config.toml
num_hidden_layers = 9
hidden_size = 192
num_attention_heads = 2
num_key_value_heads = 2
head_dim = 96
intermediate_size = 768
vocab_size = 8192
hidden_act = "quick_gelu"
norm = "layernorm"
norm_place = "pre"
norm_eps = 1e-06
positions = "rope"
rope_theta = 10000.0
rope_fraction = 0.5
qk_norm = false
attn_scale = 0.102
bias = "none"
tie_word_embeddings = false
parallel_block = false
init = "normal"
init_std_qkv = 0.0388
init_std_o = 0.0
init_std_up = 0.0388
init_std_down = 0.0
optimizer = "muon"
learning_rate = 0.00486
lr_mult_o = 2.0
lr_mult_down = 0.7
beta1 = 0.9
lr_head = 0.00434
max_grad_norm = 0.5
warmup_steps = 200
schedule = "wsd"
decay_fraction = 0.856
decay_shape = "sqrt"
final_lr_fraction = 0.02
batch_tokens = [8192, 16384, 32768]
max_seq_len = 512
doc_mask = false
train_tokens = 175400000
max_steps = 9208
dataset = "wikipedia_en"
MLP neurons of a small language model. Each row is named by its layer, matrix (up: input weights; down: output weights) and neuron, and shows model dimensions 0-191. Each number is 500 + 40 x the weight over its row's rms, rounded and kept within 0 to 999. Numbers have three digits each.
After each neuron's rows, "fires on" lists the tokens most often at its 100 highest values on Wikipedia text that the model never trained on.

L2.up419:408468467462546547498477421540482550500546465504476547538501551528445454483503494497438461505484485486518476543487561460512502548533483521477509475478484474500496485570430529518500525503472477551374529525537468470466463533572482513474530447545502459494517439438594461480447485561509565525504538496470438542482501488429554524505482533478521479529447530528464494470486480484564532528546533484453499549517543436497500577441504579470503504456453506513503590569521431496501566487493524496473441531479523510563502532526499504417442455596453483436523494561438543590529470462458472461
L2.down419:519543524550450426480597577460453507467428501437474525495404477502465478470554521465521506539499477595531497540531472541509521458442552569511501474500473547476552469532484506435485500454493567507525388510440557493510504523476575509512484551514449540538414484537422466496535513461519455409484472601494590474554547553529474489520524497512496465523535479505505547550559530538530453471443487454503585464524573466483477482568469555470574479450509489525447465502476553463531434510480515486517472485533510439433469499521520487498449512476525523493501513481499453464504529513477511472
fires on: "\n", ",", " he", " also", "=="

L2.up258:581453486509548511522459528466461463525470529428516497438430566468450506509408509562482536470546506519509473479512472488517543509495445531479574510472434505420441526504547507433547493484478522532532455498531448520468505442523563510546479466447532505446474517513494536538565551468481461416529524554458544478550442446465484488479504506501529574514479481556486512566527526490546525508470502456479480486558504458527431585520459571504462527524491544503532516440481524470513549543475484457512517477504488524513416530515438560445535549526539500541471450563625512436457446426562471466
L2.down258:475418476463410504528533457451500518497524507550451519436460427532543565462497541473510522476460527506521483492465551453530510506455493558463497515547526535432536478547494490496467511492509514464495504566510610516466449562433437577533546492545434534556614555506517502462521503460455486484509522473500531533496553511480502494569466534495547529482549512528506475555499514501434438489511523461516526523461541449410496523482520472558515408486488528538443498551532449570503463466483570454421442527524507444487549489507509412544477504437460486593503546444490519472502521499456489565
fires on: "3", "4", " of", "5", "7", "-"

L3.up718:520454484478598421449492483534565529520468522469555538488534542504468479501507474446477519511439494462501500522538397447498529510455494531504488530456483474489472507504562552498488474467466504478537524493499538517513437480508492479483508565543536433546477528499509489485488471462488585510498508539541525496455456530490432524566538455482554443530459563507495470533396528510500444539509440493530534518573474462546486535501513463491354483527490477471570469522548531511473520498406417526533499505456473561578469455602523604467578537474562519502460489469539550449500507486464542496
L3.down718:506528491483554528546497513490496495488542491493504440538572435464535452486579519548498493539494555480460547444553489554500588535478524476519528511510461476481499517491476468492556399495557524440428442507516470540498512551585497552449492490485513472518465500487521524552492488475553515454432509501535432517505559509442510500491445524552457476502542416511526502520525563470468540455447579400519475492444473505503524551488559490537447383431463522569463593494559459486547540522531490505504466477552494450558491516391487530469427495498535490501470522452459508526460485487568446505
fires on: ":", " |", "ate", "id", "en", "ana"

L2.up589:534494532541492516497449457504492477498505500464562461482453489485406455477451518518510466537491568503512525477540562472423482534452512564511487483516437478547485542457503443481481473523528588537505502464450514578489502404517545475578541526510466445427572517444453535539516515514492552527492540526502530499569530561503431469469490595472457507503477506560515528521521505540546540521511561456452459547529526519529488580522431509469492456432532564480554507524496497487520501539529553474457461538465444504460525481514419395462475445496461516440482448595498535472522483444579519442
L2.down589:499484425514431463464465485498494526480554467537494488471655405421478510504487440498496522545430511513508509462463542496482483473433536572492502468481517481542445517547517506523484446469581527508556423476607493510505468567519522531544476557485454515541554574466482503551557468511473527527572583550424474552466555521458477521490498454501446562434457503471552515547551496473468540446529510520481544471557462509473556499450468480511499508483525530473520506443468485531453497515496530485563475459508468464462499558449451526560508473476478473512546532504455532446539476499583492449
fires on: "7", "3", "5", "9", "8", "4"

L2.up66:532490489568535501498504527546516458491539481464492524501438501511525540551517511515425537485465575552585526490554518588495517554591474458469510501542517532517466506500517520476484529526447468497479556519500443513576476492432490506487492553498457524536513469464482484514445524438486492551479507410455528518440475464488453502472576544487445414485522525541597418443524491396440539478597522573454534474484503464590520479506481478551423471456465547535553561480516506503431521471482532489481565498488511473508585455506518540533532503471522536478458492518516434502444502508502412459
L2.down66:541470523435502539496566502535527479475499545544509554521514435490495533518517498549485518577530420516470486521452498462476502491508525529541450507500522508452554485543584486416430452490483497547472425508467544494453532566485574447510457538490463483510483519543519585466595482504517435555442436564464494476483466444509537510488461526515531520544517536490473490454457542452505506466446464515546461542422490491436496512454498524454452473537521514523435406511476495529516502494453514466502482437523495483483430490439557560459456556476437450470481611489543547601488520500537574545
fires on: "1", " been", "4", "2", "3", " also"

L2.up15:530435507489519463466492489500530496456543511521512462521601459466499555487523570491484487426472525558462458555447505521525515437591514535522514491475524479519471414473494487435484522473477540545454541562498526572423556514503498464458452584477507427452539522520460519530449510545555522485508452542482512581464479480479437526434554532460464534513533557461577541500490490494482504525486445523479548473511506483602521469487424503450519453531484497514573556464492502493506614454473473514581515535548441527536530486447516477513558438497495544457470457477509466452484474504469582433
L2.down15:459558523464472471489496497563436493555465488476483498531464512445522481473459423571450542566490499442505501516475577462462461524552522542553597517469453536484468589528532533527535524479506426522455565489501523505535438479534435514517524463498500554466477534491539469429504544515468520491493463501472454489491481517446517474468457506586454448549492473540481474568595542572537498511557566484535463427518532455445519432521518530440512508525501562529498426519532443495571466469530433588478450479412481459480517561529502517456462480488452522478507482503491541581493488448554498526
fires on: "ed", " born", " their", " are"

L2.up505:505566468478503508464470526481559495493554482502479455573481549462470548472549456466544472538590448484556555544521507515546509503512484501516544503490460477537556504439421535456456561514544549486455568512526465546539465569471529524492478446491442532404507482443490494471486531481434429495468481531554525465466497484488479481514559436522441469461473520452481409483540502506591548490426488517590541456543578506511487492499432521484537513494441494563593465543490506397418462484472511523474501552506449512465579465506472449576549512477537520488524484519534493509503549478487533529
L2.down505:508474485610547478416555474557470532512536531503540558512497581516454504491539469527489512531455494416456538547498506502503529508522504519545506549486476503439526497440512539514575554459479455475517495521463494509414496512526503466476457479422542587529521396462475435474446440500512462561519511448492475527472512494488491483481590437485465510482424493511494504517474554569484589538538568440512463478484511453493516485503484524530515574526484566452531523488533493521457518487520426425554537474518488503474494472522448437546476470470528348562522486541514535532483536492474559515
fires on: "n", "ol", " school", " Website", "l"

L3.up464:497500449521553532550473471530503479464495517505549446540521431529484494523528420542516471499541496475456427493443526513555445547503575519506542560486510470607501575518499519468557514424453511520507587516488472515435466545554499509439464560526483399576568549483505455568427483520484517511565426548443497554457575445470506498525537487505439494516432547488447469497413489465504487512517449525502483457458495479535487480518421583472527459491448514544548456478489524503473482495518500455536552518498466517490490451534502563457489508455540442514472542454522490493475496421461459572
L3.down464:565487531569502474472518539496490448486525518435513496498531616503516565448572468472532501440457525482516585468493457523474499437541544444503538491526514485462452484433552555535466471574573421500499489514563533530502472434492514563554509523482504558483458521485561427494499538509454502509513499440493478547533484547537478475472489454552453530487566503473565537466489526459529536443453532483553530492440505560422450512449484473591460536455493483578501493494506427508456450426480514493442483464473512503582507502502554513496506451513516536484571549450464452418464477487558522459
fires on: "–", ".", "'", " at", " for"

L3.up227:505466515524531529504549480564499383496565550490447402518567525543508492484556515505474544511486426477407546531456456478442485505492430512506502467454573531558600478467482436467547544484576510497492542463496548527542546524540563552524464482499458507454491518474490518506474438519467504564532543566518497459531475474523510424548537575521465531510509511504476536545492501480526481455545424465513437462478459482480518483468480562597493430465541519503540536565517488515526551428459438473509387541491487522511445501558447553488452504475547487447475482511474479519498506504487492544
L3.down227:493442478537464480521512553494511494471468527509531503523528550553466478468531553466498540548479520639508526526453500477510552579533452457488451509558433503481553607414511493502548451472520461529472471463543459481548498482543482466427514509456488482436509468567509537453469478479484493470488443473464448526451467529511510507536554519445508480483487594481493472549444559563416457463520507487568515507448503492485469522518494506491499493533507520499513586548487529494512413576423470503483577565463507490560536520518442558505464481518522418453518455600496473522537482453435465532
fires on: " a", " an", " of", "ic"

L2.up646:564500481496501493469464548554534416454507599510582435499427473501515510460556522484525467488514519578477543516498546566493518527511525557522580570480501589479475468499509472504576419474481512494495447488466511580475448523516500444527455485521541484546533496492498458534459544576528484544559476525536483408458492493454591470587520464476488471421413581483549538481565443507526439447507503504483563480545490525481480417498469466509502498492507524523509477481452496457451514550540598499440441529498498493466538425512496436530526458456522498511520460513489456535485500520501506505
L2.down646:457488533514509444465516566486524456426576511456451405469547535486553514526484506534487472454546482543463528464472549395505529517524488488520489446513525438512441416509537464539569510507488498497575555583509558516483553441439517476508520486459585500498516500484468512516535554422517503591494555509544467514473524465523543450445486396490515475484461490501521497573497494511521495455493560453456424501447567535515491544442457455505472557440529512518468514547550497456462518512511494510497509485470511462564537464530555555529542431554525507507463440520526423507491484428508581528
fires on: " in", " and", "\n"

L3.up637:477529448500454494495443514518427460371476508569503528547549490466465536503515483476560470557508551526484391386504541491517466460409549490500512440470498453498475541509515435497432534495454526494538440560534472502495472494523450472521485485466527564525522514520489524526461471452515543477460509505501579512516503522536543462551526499582510488514570450456457558506496477457481427435466443579499473476494456465544472463622523517511532536564510555471553568462433534536503455464553519510532509500487564545493545533520543499426489468469469528470503491486510495540525511465459510557
L3.down637:515524545468425482483488557466479484489447513485509457402526502500535531533479420548533462518500546464511517526530553524486407476541484565454529539528535542471421430491516525502558525497507492490496518531417526529484379442473557428556473511460517468484515465441555550512557491556409519496536513492482475531514458407426462497515481501447487496501469558560517506475530544539565512427481507518455522499564530465448456487463493457489504493468454511466538449490518468422485516540479553517530493410471498525533567562487472480546586495494507556555513534469535555490461487502564472561
fires on: " |", " only", " about", "cl", " of"

L3.up676:550512566524563501511429562515532444475525468497507438522471514474493513531546502576505448521468461578555481475517467470533458492535447477475486499552511548456454485527422476465486505428500510483515475503515528505575524523485512545463511473480454486500556430591496531548485461510468491503482428433423538440538602465457496507506497442458499516511533401498509502523492577448565492480426555507453536527445437499545502498529482447507500479516553560497499430456470410429458520432523508530451523575538520505477596501538532430491505500525579465541528495516525510483459514559542488477
L3.down676:514515482527536561471521493460438516500464478496464539535512464541468479480478514551513493516529526549544463519478489467517536519466530510491569472491534532477506455415572488463477587514560404509517481583428474477462438443504499452512483522498556498502472568480493504442554495510583483423516566586543515506479445527468523512470550580480545516530435512512423459423542537512454544495538414473556469456532467525444534550550463490480491466514458477489482537522465536493486458603454457482528371483460480459598553496490472528465472525497522496466470526436495466529551483496502526535
fires on: " of", "es", "a", " or", "il"

L2.up726:441428426508569503438488536559508515521514464513503500507471490554466560470447499378446516528473431450466477519518457443551433467434448501479492511476494503486573495497541549471518454533442524525543492516479427472523494512537501543445522535461556501488499427496505472490484469439520535444502612558540472537488453453481526475497545571518494445507428520575577495514517453522457517581478467458521548514487486498547446502504478474485471561473519547525508532535555463508536529464435494495551559533523489568489546575567487491515498589483407564519487496474505515450452498516527521541
L2.down726:453545502546455486499483538452537509486458545533488541459448504449511445478504459531578512499418550510536499459497531519357507542531577498521535442515494488538458536541514460558535539460474486447514567482475545415571524553429456444625508508437470490545501463527515552491467442520471481545524491467506438463496544535510519520542432472514512556514474506457468499623520541469516523491521521562497446432523507509465445558491545501515530457477490472520516437431484578528516530526537471568516445525478496505558506458502453518447486411505513479498463503531456497488478455513465468504
fires on: "\n", " as", ":", " named", " to", " |"

L2.up331:543546488496577536470455452500483541462533523454541514479529474528500414530492495447491489515509555601463482502441451518484516538467579487495482560527453406481440508497511546536442466458481492531498501487496551495495530437446492407461537515545526549586518470521501514450459432499514488455459450549435528466459502519537541475563552499501455441434440486454575561560496533522540441530460496469476495524529496541556465526437514512513521526483543519439453581471479536427555470528531508542501453452502496491465484468495549486575502432488558505488522460541537526449507526496416594474
L2.down331:459488446530444594449537492491472518545540482488390490459483510428472509467534632457466509453471463497488527523533470508525440498564448498530525453443485481557529531457506513499546532536553526485435531440548506509531489529504508507501503550448425476458479431564502535570479493568441531489546490409540559485427456506465521488506457578549494541532512538568446466514515532438534562470549502557481469521444522443453495514484553522506445471492447564501557488448441467536492483563563525494509484542500520544532501483473486530542515565477448496458448507524516504481473531448546448479
fires on: " and", "0", " were", "9", "ing", "3"

L2.up201:562484461501476510482530505468515432493497471524502369494486510528533521532399510486506506534396460469552506444500488487527515489468562513435513562452494497464509520513489501506490507487515585473516470505510466546509510487450512493487482585446523485471442461516504496529507522455501513513497494433528527441496555480563464553472527394612474432544550469458555490521534485599502456467464464508600533559473547554491561509579468465506533557507475506494545474548527463431466506514465517474519528476511457548560482510467500527531532557445564538457481476547515485421483555438463476570
L2.down201:477502494514457500564519419589528506563509486473470502502555507528540480434424498518497546505554489438509614528532499596461527504569427551564524473486516626491473515457468528507517478529460498543458550525461586495466447490490518543504508481538524521509456483505454493424516464443506552499495549524449581456560498482440464489495463500430549525458457476549496549509448530507485482449509477553446480456574442513513466537522410536450521431483486526480566518500559500534491504522441486450518465484503478491482500495421469533434472456446508550491549425497497546496487551508512502457
fires on: " of", "\n", "year", " area", " time", "-"

L2.up707:562522473547461492453409473508568511541499536516540506525576494476566500508472478493499504458497509482490439536535499606477427510473453507531504492522526545507464495477492544537519591490445502499456452495426505526522539562522513511593473448525485509480532541515485505510531568541552534452525511412515544481507472520509601477526460465507438489447488546492449475502428547474586475470396535496489458423538475447525495516477540442533466521546579488497483479495508503551524566489452561520422448540497567424481461430553503530489528397554484485475489519469528479505520466481442504520
L2.down707:517501505413533524528548511493474458475500499506524474456561512528437518465445500489473471571423486564505531456464472508506564498451469505444497487497479464547521481504471507545485481500503472458597494460483451512499510438571513499528495592501455467501497508519467491419428422555501443492517602527494462537523476408485470571487505587495566540469458473534514501539500478537426443472513477456497508572490472502431517516482504535435490516494425540506459572534469515455498523489560562505476466457458519576526537600555541516463495559489553574492503458502441541480439527497562565520
fires on: " to", " in", " for", "age", "ing", "\n"

L2.up19:506466478508528504446503542544539482478551510493539502544528423469511430463533611482546467553512492535501421536467470476447443526521522461469506485486491490496546504509552433447503535511553465526541417454481577551567493478447495548599546500514557446517520486510453463415490449503457575441479526475449506488520589460515434504476487519521535430506465542527481449542545521450507537546435462499502560547539597524528498498467452494416530511507463476544433472486514473476562531521471511520520499509436496508547482462458557494587519462496500530535450533513490456460510525452443563551
L2.down19:554558485452459497547497497537490510445579462510489516429525513524518507432476524498544511490458507520467538448539518494569469492476451436545533451468486541525552520484552564491520519572460555525520472533453503512527527495482424515496399495452505482459467510443531544461520514436477466497463528562426495437448434542518456531480495459547505502478530477588524519554476523519508500450468530504479430568494516514552553534464506526476436438489538531546471502527547503443503447534577476496404452443553557433486485564574488459483515482444482558513548507525514473576572476543427489442
fires on: " first", "8", "9", " University", " West", " United"

L3.up331:509529530539515581509445491520502412443437518464509441462560490456499511474470461452487489540506533517522493504475523519485553508554565490395477493519508481507434470559463488504512463427553523513512538451560506434472546555478556454510517462474570467485504472487531572571508494526508508511530477501440444539517489439500456472568551478470487424420582498504428542482598542480528492566475480514518470479564501447515461480532488533524503509498474478446530464488524630515528470439493545526518480486563530520440456492462557551534500549491529526456453420474499539394529488484512506462
L3.down331:582470459602454508499386507535547556571586520512484493473477524555486486460508541500510492474533548536561494506516470483515529516431545476503501362490519498579486465494468521463556553469508529451488547535493531504532475544489478534534476506432571418513447507517480564543467479494448459546453497485474512487464445528587429501459503460442491546525545537551561436541494466461509518528470560549488510521521516533474553491478515529488501396486485444514500456463541493488478513449506540472485528493539393505465496549460545472534494468515551517507483504449437563484440473544463464528
fires on: " as", "re", "it", "n", "l", "in"

L3.up740:512486505513507545447467510482497452553555545541524492484530559475469538533538513405454485479471486505513577540520532580512460473548495514434513505442489469465458502508425475500531569575506524476491512473448523557560551514493513457566484533486446535440522529457595496547518522450443535547451500491472509460492492514523441438588575466543524472497445465527429494385539494415534435467520490471506539441494535525475502466491533490595540493564468538474522502425475429546500452454492416454448504439529499527528497538533547535458525459500531437533468460479514494510492504506516531559
L3.down740:571463503525498508475539487484512516449551410505507492476475517502485519521373503472487522494524542530507544441480465398535553576522456500449503534532614483473497465491582492472481490559552547574491486494537447479477479507516528532473502472448500510506512476539560447475522516512535491412486551496505436571561531507536520473459440482443549473500496404521473477500468521604468555510470492502479516510461465454420607524489483428486487484481497517593475487568470463466457496584579554458518549441510517500472532451501493471505442487457475554499472524482483488515539547477490515543
fires on: "d", "x", "ry", "l", "ld", "ol"

L2.up587:523515561488494466544489515461464411469472483498568436516571506500492449572431506500559460572489498436513428443451529522523496455450486481559466524543485516541511507427495518417484548458462530449468477466473492510499492436456548490487522499472533564515448447580515496481488498441519552464527461399540562443407482532551449503522496445566475522509542455434514477421526503432574446469519554476571549456574556565567528467452469492476536488520502546515508535492497505508508553431535472503508559512539545491499517486532489440492557517480494456538518557510537486502509474495496442494
L2.down587:518509559507519469454452479500527503484463500539552469512403516418532509453496503513536504508501470515508618592489438470443528540521463573469520541453591459504562463438503466516478528498518483479463540469496474566514523522554582486475458466508488541448470532480471489495483443460446473494496555526496467577530518438450523508499466590498425497523479529572536488563530469522433564529505525483487457500525547503456463479491434503538526567529500409510504521469516512453481522613483548547519506502533443521573540498471483444508483445518445410500483471442498469487540453475537574495
fires on: " of", " own", " other", "\n", " only", " this"

L2.up696:508537516538496521474540516567485472505475490531488520512499557512533442608537497515548511461499578540508519520569498541412478567454491537546535401524475441441525505505544531553501508494449566467459556435532529462494503502420490507511568527506507536513511502422489563494494552497496511479501567480504521563439471535515457580442526469537449469497500496428549502538448483419529494464492446523450416466527418524530453503514507550450520499472481475532473551469471576476501506435476504536563497553438518518465504449459477534536516546508586487479527469447541490455489507503471492373
L2.down696:487491541462506533499439524553517502483557514406479578476497439562446497546546494522493503426545472602442477496506495498542507511557508527524531488524560500501617568483492499466505499472416510527469455529470512467509545442561531501412505450532503495469493490539507446504498534500464479563478461559431487522584535554432580589486483573482545461466483532478454414528503508475488480406549475561430508553502470480571505519506474474493530399503487542561542524478451505446506528476512513501495500464470481494532556453438496523444510519492492482472516570513510451435464519481507464507
fires on: "4", "5", "ing", "2", "3", "icine"

L2.up283:564602490528514566473514489456534489538462515456561549564456491526504459498526469486471519404491492504468477468467454528475506532459472501484550493482524542487502485555564479519463454484530429475506411488417535485517519496457476513494544515585534580506484534492547504520508416426396480533506565417425536504453494516514489464484491529508497477456487532555487475525496587490490646517524477416523444460537475561513466531496482493553513558477496524542552522504472557419519572485494507490456491463456460488472492474528521499507457488551530419527450456473508478535496436498529539552
L2.down283:462493484521544491480517491544513523472448550542527488512434480538434540445444541467461411526509554513542482508486540470519496496518460587542529494524539457535533534521432498526445499499461490454467422476589504524554495488479500430539498515482567456498491464482521493418455541446517523531495494520544476515487519531517544499474444384488470474431481528483462488525475539455479474428496604577419522585545469511504502491530463509511522492521497453518504446531506516430490559504592546528443505520475502466522509520509431562508451476519540561423586557535492551499441476425556507554
fires on: "1", ".", " of", " from"

L2.up712:542507455525489507516567500491534533471521527549387502558545499465510474479512479500521568526562415446471492481573497553485467502468514571507462411536483460460476465516504508450448489537501508447509460468518499440579517504418479506564430527539498525524564531498463480458493382533501552467492555554483424502494497482505485517469466499553508510544572497465439498504489489497558547446499519522468473451457507471466468485486432536561515503543520575470464478564551582439486485448492485585552463508517549502520505471525514489435555492489542439545474536437476619494482534483551484486
L2.down712:463478471472500560525453467538533506484523440486529550417464506533429429527508602474504429520562481581472458520467505493477568564571448424506547584490443489551559465518486459485563522499435509515494560487465482485523483498541563552444558532410435459441519496467562454546519589535549459562464498482467515467502500565533493470516533434521484477504473525455489477473539504494475443550524514518510516482499576508557484434497466552518516484525495442535464483430510534480493483530460436508434562480499485537525546486509486581487480548495511534439507459549482456458476531539498551470
fires on: "9", "0", "ical", "co"

L2.up69:506505477489436500482481498484548447472514580565534515494471473517521558526456485533436531567540536528502484482502455535548453535450537436500475487478491497485556499485555513498468459561446516522519475473475488506486490573511497502580462457511494461573450436536483473534494523513511488515438517382481451495457440553603613510562522549567468494471504531447544437457450496512475467483526507461526471531507485450452488418486538436500486516479576558513503455493464538532535498449567579546518471527471515444440489496504486505423520500497562464541505499506490446555529539481449630513
L2.down69:491524497638502508552524496521550466454510548474480515466420554589532504486453451451467527493527509527518552507534452531530528519399518477518491469559501488451524572417520446555538474501506528524460473555546528501482523445465552491470567472539555470520514490520557503444495471529448449480535467545482435458606460552472520492478575521516535569550524416507508479471511535474463489539564453467495495560440496545423543480459509478523408454472483533547512544481490505460501511447482466557496531547529462441477439466531445485477546451488506464513527478463440478542459550496525523482
fires on: " in", ":", " for", " within", " northern", " across"

L3.up14:487559458591529432510464496522506451496457474369481469517510519465498516550580551474542551470524501531513466526523478472494487499470500500476528482459511487456537476457460513474530403532520485492500477533443495491551505514441578507464495517443457558501463550492502484574482473535518477527536533393499504456478585448456513502512521488449465603481533468481546449557551517478456502466498546504571563492519500477423463425546503504472475523458532514502504395421477464481550476428518510495571465491517547489516567506515453538480543486474467485431486544521517453532511521411565564537
L3.down14:553511585508536481496536451513534511476523460525504515516522476576530519534492439589496479510541529498454554504463535485521493485556491474474450505474520572562519519517499460465535480573472466422511473549474420465494524435512497463501520484633491490499408515509514553487563493488451452392481492546593521526466492459463560476545529446523549476492479510488428437505493493457546559444516445542519476534532476590446505491495519463492519468515545497510450407562502509445427504516505470541499527482447546487476497468504526491577490462488446566492513477449449550435431489554460480480
fires on: " of", " on", "ate", "ed", "es"

L3.up479:490525560576553515573542498516471477458506564471546424486489506484519423478515456494539521410449525574525495491504420481489475438471498569448413505501532548463486520479479503547509495461537522519543515461487538450473473501466454538473574487501507471506522462473565520553494492511468561468516518463652518465463554504510463548435491442555454498508476508463427482566517544466493526518537503479560489486494520470507531482541478493565475515517464540445476446465528462493512569487510487517574534482526601510524499473439475501543447437543461445462468500509539437586506414521532445507
L3.down479:552448479477400491540490468468494469514566490503488477508453539437456536548513559491478450502495525480431511554416450583540439570526519487493507479539543481566597493518456523531520559468496462543532441528465475467495518544507481474463485446441527471493573511530466536558464549497490435445541477489499558531485453549528550475463425428535557438528506533461521560518485519493510521404480469543437548582475519496524522541496455537491439398476449436587536501496446549484485540466480491551485522494501509503463489432559509506519520485520508527552531460456535490491461555470532509544
fires on: ".", " of", "im", "che"

L3.up660:489486469539538563467445528585484469516439621520500433493461521484523444467476553508501513521491488531428447514445384493501479522510449516431550487508552576497486538551506460494585531555517425472579534472529485546537539476487537459563442495455504479517514505536483507432506571516514523496521484503530569496481515506566473500478492513541462509499449426479507513545455469477502425483486429440521515504534463498479601500448427494569457438516467523497507569517506481503474538557463549462438442474574474579536517515477490537500451453473533530498453428489520538526510465477524510535
L3.down660:541487513501443433514500494499477472444452471493454506532548494524465584522501501468436472490485502558516505485481502456428528521532481527482470493436523494444506492453497471530467431437463536534518489575523558488471535505436523533507484530504532502547482527507424536482516489546453471489524499501508467491581566523477494520417483496499595575445518488482505436520494534472465422482619466503567470534459473525418469568476462486482492492430540507548491524566579467524487501518558424503494510545464478565516490512606542542470525493529528534436507490475537490485395569502438594549
fires on: "\n", " of", "ic", " from"

L2.up251:463480510530537453494500486487468507452511458510502470530597500555432469454449531511522561490487497472477555553521473453449471552492533488565533522483529492495488490463490485527401524549476463534485525495530441533564555563442537533556489487438533463497557464461409553547515542458524522512470489508420489527523451490448540487449444572572539536447505527484457480517563534531522548495495482556447450435436403458433515568558520502545486543613567496472567527575474462511413532491455497506485496541504473508531516479456530455466553508530487473498496450461456532491511493437488513490
L2.down251:455548479479465496536507524581460455499489477508436500476520518564503497443511464516551505484547548539459551489505411514635517446465515481501476529601427479502504494501520483488577485533492509493538525528458514485505514495506499507476431484524501554518457439527541452507540473522500494423534598501552503504486524460555457539558571484518498505458511482530455461463496498530510497388475455448522474408557494529489474488430571578539571510479435483553494490476479545477582514518468511456508468420568496476501569458491471548420568521495526512456508469513591508473471468499512451491
fires on: " D", " $", "9", "0", " was", "D"

L2.up507:552479524447571550463479418516521516506421541555473522483535474416488470464478503576501481523449474550430481563476535483550455488441483501473472544507522511552519461495553469577491401491440474470543559493502481493490502473426475520556512516553500519543444553447530563508503468507473489471503475568584518498484424472544486545534528467472499406528559533515510462536473451486455479462431527501435504513454526485557460488526485518524491490446459528511426512548574488479481463451499498474603531493444506549517566439525450584509456551525576467497543460479537470467538519507512551504
L2.down507:446456529453498565449440450470498519542435493465459535505544522467490437462564569499481469567446458525458484578443502518491447566533531500552485488554528505488486522521494511574465517489504539431462546498566495505571558449486465574465517456517546493447546507506450520524531493476488531501539484498480542536466452505534491542591461488467535535494589495477479475525489486443565489470540438483471497482474501540505573505509552536494449504543491484500480493474421443514486544400416524493519444515445433529576510476477520530467494510574501429494552428514524466552561418450565520517
fires on: " of", "ian", " bi", " Spanish", "arian", " Bi"

L2.up329:552471508501519570455404517517491443502526541476484487477482500549449421559564551458503545481456561562423505525504482564416487512505517590493509507493550456415514494496446504550486469534529532489494490481464489547539460545640524458551447491521456506494480550493470466575570428495507458490469519445481529525476477500517543547518495572569417469478453416499572515460521485529535545517545491497537511470455526491477535543473508508482506460450461505506477469438462510510512456477465528434532491488526505532490479450437464500469439447582551479534552461486469493460490495515540509595
L2.down329:509509453472450450480539519473507531452429509498519538542581510503527543492464482558418510528546525498538504522457496450498568434510458451485496489472546415483521440523561475459555471533504502520481473577547478518471548555432559548505543509479475501482453509491536553481548536518473538545440534541569478562499552519477540567503484432471515506469488546446425461470492495430405477468504431489537455497497468450545548550474481561520464539469534493525554548509527449438497562479558475467508526477491543467510496494561385498547518511504428563499495466521438485466508520515396556471
fires on: "\n", " on", " in", "/"

L2.up147:470488473422532515560440470436545528521489497513577547469548447530596478442490558543480406501559446486511410539466509522570468504526464502523447465500447546485487468579529506551533512409543540498486527555457492500477464482549463482510529503465468385483528461553504545375514513499496542537497486468430461449551539494500531488504506458437508483441469516563508495566477509503487477423516517527464614533523487444498493556516577416496458545520485517510500507519545520434491523499439538560528452483483566496500517487470519471517488496486488516491558454513464506492513451514478459531
L2.down147:520487568455485473448531488429521547490525473478476547615496478497514553477568488497468431439449527512465582466521447550563584540512596486630518508492439491531573539494483496526468534509503434480535473515444490409508509486541522434463470479530485440500504495477546509505448505495484541444501506519511438467530454496519512533529523511533475528493409482488480479505510461489533448504488497519506559524517565517458438594551553477492555537531510498455488553502538536543454480489505510523533468483487512453541425453524523505440503550457483526543501505457391458518411479524536457445
fires on: "\n", " who", " ass", " also", " most"

L2.up425:514477501475545444514422456536539502587433460527497490560443450444548486482490592534486494531529567468545419458513480485480475543444535447503466444522457544547450428495479477478536435498477554441539547504512529494602489502427504515489487531481537507503458546514506571429494501482512454459499484545498544474446455518476450468450494509449456505452506476475491495547522480423463453527447549426464587489535487474575486546565509579443544506515516553510542465556499491508547562506521478518442576536522523519505542524468501550490495455533488524506561488497485526472384506522497552538
L2.down425:494514534565481552466499536563490469430540520496496545436521466443449529556462459571468495577423438446508530523597493555494538483473560452495490522465478476441482481504540527516552504494481511516513448398601464451433536545558493473534510532560469496440521508551447422462562509502566499484486450476464496527480434505467483503424510535557485528510439531472430496467509455461485501483565521464485503526478458487459540488535575525512534482492518520476508500512561547459469488498419509523513493519418483475461491496533496588537485534485466421495519594533496540526428510547541539458
fires on: " National", " of", " World", " off", "ian"